MLP neurons of a small language model. Each row is named by its layer, matrix (up: input weights) and neuron, and shows model dimensions 0-127. Each number is 128 + 32 x the weight over its row's rms, rounded and kept within 0 to 255. Numbers have three digits each.
Before each neuron's rows, "fires after" lists the tokens most often just before its 100 highest values on Wikipedia text that the model never trained on.

fires after: "\n", "-", " females", ","
L5.up392:115139116175126107142086156167178109110142108153054057154118102129157107196119102181107188128188182117134149144148145058133082109138158093170120159133133130138143119087118085147174120139140091159132148126127160076092121109101125101089053115149091117158156123162147116122173107111098094144172199098073108111114196075179113127135171130116150101133103104066171130168143163169149092080143

fires after: ".", ","
L6.up369:132156135165140121114120116151122151131150131114121125079136109138156110129089201091153199094179115110095093111098119127075168108087171087147077103086196087072117143146131106197185149080126141102073128110086121102132115160089114091132163196095113106137111157066163184135102097121162145160237171066100099164106086143151147149168101126110147119086124194105145139116136031103111130099140

fires after: "\n", "^{", "9", "8", "-"
L4.up541:070179107120132076110073130114066051064138144107106118166103113165156125168137104096152088091111127054141114097146095157178119118144142128161146151096137136117137115127167116144098159161117102108131170076177160123105170119120110133081111109145155095132095148167162119042158101102110167082155180122074125063101169162144143132093095098114135109148131116117195145094080133141162134100141

fires after: " (", "\n", "°", " °", " signed"
L4.up106:161167091169104122084075078085085121138131098143097106173136098113138114146071096129084180095124169153067086116127095105142159158150161120094108144122161124143122154133090191199116110104110170086118147155138086145153113149133108137138117122173136125101126154155194169119124142100180173105075124024130139158095167175114108147149091095138115175068083154136163175107134160097132134123139

fires after: "N", " G", " W", " H", " P", "w"
L6.up77:089125151093131165135138097073172202133156147107082126089109070108141132173110159160162165158163163111113191118105092104044065094097155165126112142086171116115086162107087109131187126094130119118146171224150088146098107166163117147122125099092093095143152065118192103212142092101146107165204086161155169073134128095112152107094109120107076129135094090132158127108154131128126159081160

fires after: ",", " (", " there", " Preceded", " Succeeded", " the"
L2.up633:118087190126123124113152130159121078017071137178111156103084153158138094134111198165163081162110170100095093104119090158139109147073179142184120151144166141064146108126148126167166057143141081125091124134125108108112095164152143091113136112176147104170129171120094081148119130143193125119090126083102166142144151103138157065129118086118081114093085162129183146107136158162088099081170

fires after: "\n", "-"
L5.up331:157149126168131187185096133142194113077112101078087081110114111163176112147125134191167117109133143151114110181151092134166101187144147062101064094103082141105118129130175058159135087104129107168087121107124114113115148090109107190104114091126107054136112132146130115140122151084050109061082128129086171136159212156137166119173142112131144123154146081120141186116131121092137158152167

fires after: " the", "′", " The", "The", " Pld", "\n"
L4.up632:113118064124132137066117132116095088152086127085146116131106075075187158109190125188082100138169181118152131168142067114124109147121098160170101144147133124146104077092097108213154121135180080131144129157066180084085122188132171149141128091109136106062094142117146176152136098158180133101089205151141105109134164156132092120148119181105096138127175136138053102140165143142124093139160

fires after: ",", " ", " ("
L4.up507:140149129118126164129154107133138161083110052183130157169137131189102047147108137117099131145174111093050119136102104141153157094089140076143121153102173113086127077104130107164123135083130108106130171105123094113198171186154142156161118111136129099100147138154144122126095109091166073095143232070076148112118165084179134153136133046205110158123147136167109125132158149150100112134176

fires after: "\n", " ", "F", "-", " ("
L4.up135:147145184098117103176109179138193119072167145110097171186112117125173110182074161140150160089072171123147107120119140118177130165147119100167113089151149118120143087109160124088116163110101158151155084121107183147129117138158165187145096120094132088145098164140099199153172141116106096117179138127144143068096159052118119114043188156123139192125114109118128121161111120135115112149125

fires after: " a", "°", " an", " b", " the"
L5.up489:109106066153123084072091133134091198144103136111043111109115150159161118138165087122139095148143071068137089115131136117092172148125125129103134116096122193158166142099160151161094091167122121153207141128146163095126120154113115118135160173086153134165174143104117084115171100114146160104144077122086120130157187123082179093109144138059155158137154104082152134157138174137102146191175

fires after: " (", "(", "vo", " People"
L2.up278:109185092126105134124170117135154133080156104185112123101125149156116127120129081162156111134104133075041199104090107141100147099134147093115101088125182146088107118127210128176126117142135173068113144106172080174173221140109164120172106093127110153151091140110135127126114105099091177108143092159146139073105120165170072183116199060128133077131069147148085175123109162119098120101140

fires after: " a", " an", "-", "|"
L4.up218:141162072113115103164106081125110116092136136210097141099103112133166122109105095114167156099112156088106097121117132113067142099110140111135178111094151171161117122124121139159116092100151124164140143082107184144124124115143128125161087127115147108137156150126139082128200117114107233164130068155180130146202108174159160076179117174137166196134156113090108140107138102159074114130156

fires after: "\n", "′", " km", ":", " anti", "."
L4.up489:121136152134084105158123130133076137137156121104102107177148104091138127104149136134149109140152173123141137126120062135142122155181107149103127132101093101079093105148063118106165087150147164166188165127076201137190090105118085126108137151151119076087151227138080136100219140148115118120109148172118127119142093155170123124097093177145105153097167115164156126152140129103084131117163

fires after: "″", " H", " Got", " W", " N", " L"
L2.up116:165097109134074161070179145107131222113101140105087124081192130073113122132093139111142145108143137123109159161141138136072133125139076095152122118119098175103139219141115129138119138107127131208200189216160145117121148078107127102105148154108094111111102127103118137143100086083167098103115128126130113159146107170118166146200136078140078119165121128120115092099150109101126121124124

fires after: " a", "\n", " median", " an", "|---|---|---|---"
L4.up482:145128074163104111147098093083092224123126084097111151162160110154143109162121142084138134114094118117136079136123142116148149156153179092127190131099127154139157155127087178135135105109122090142123146128092170121109085139158140098142156116144127142113178174082160105077177145127130151044181092174065120052154196154133122061166151131142141142136094173067137169193141147109077140114166

fires after: "\n", "-"
L5.up554:163126090131129110150100144107162055167110125119106113183113133164145115162108085132175153071151097164112116111144151177138150173121082162146080077116097116114167148132128066128174098162108109143115136161184131102085132145129100142164127136164105166150086132141130100124102060093066086128085113129154128124170228194180091178089134083112176101167105095086115075099148127137169178090148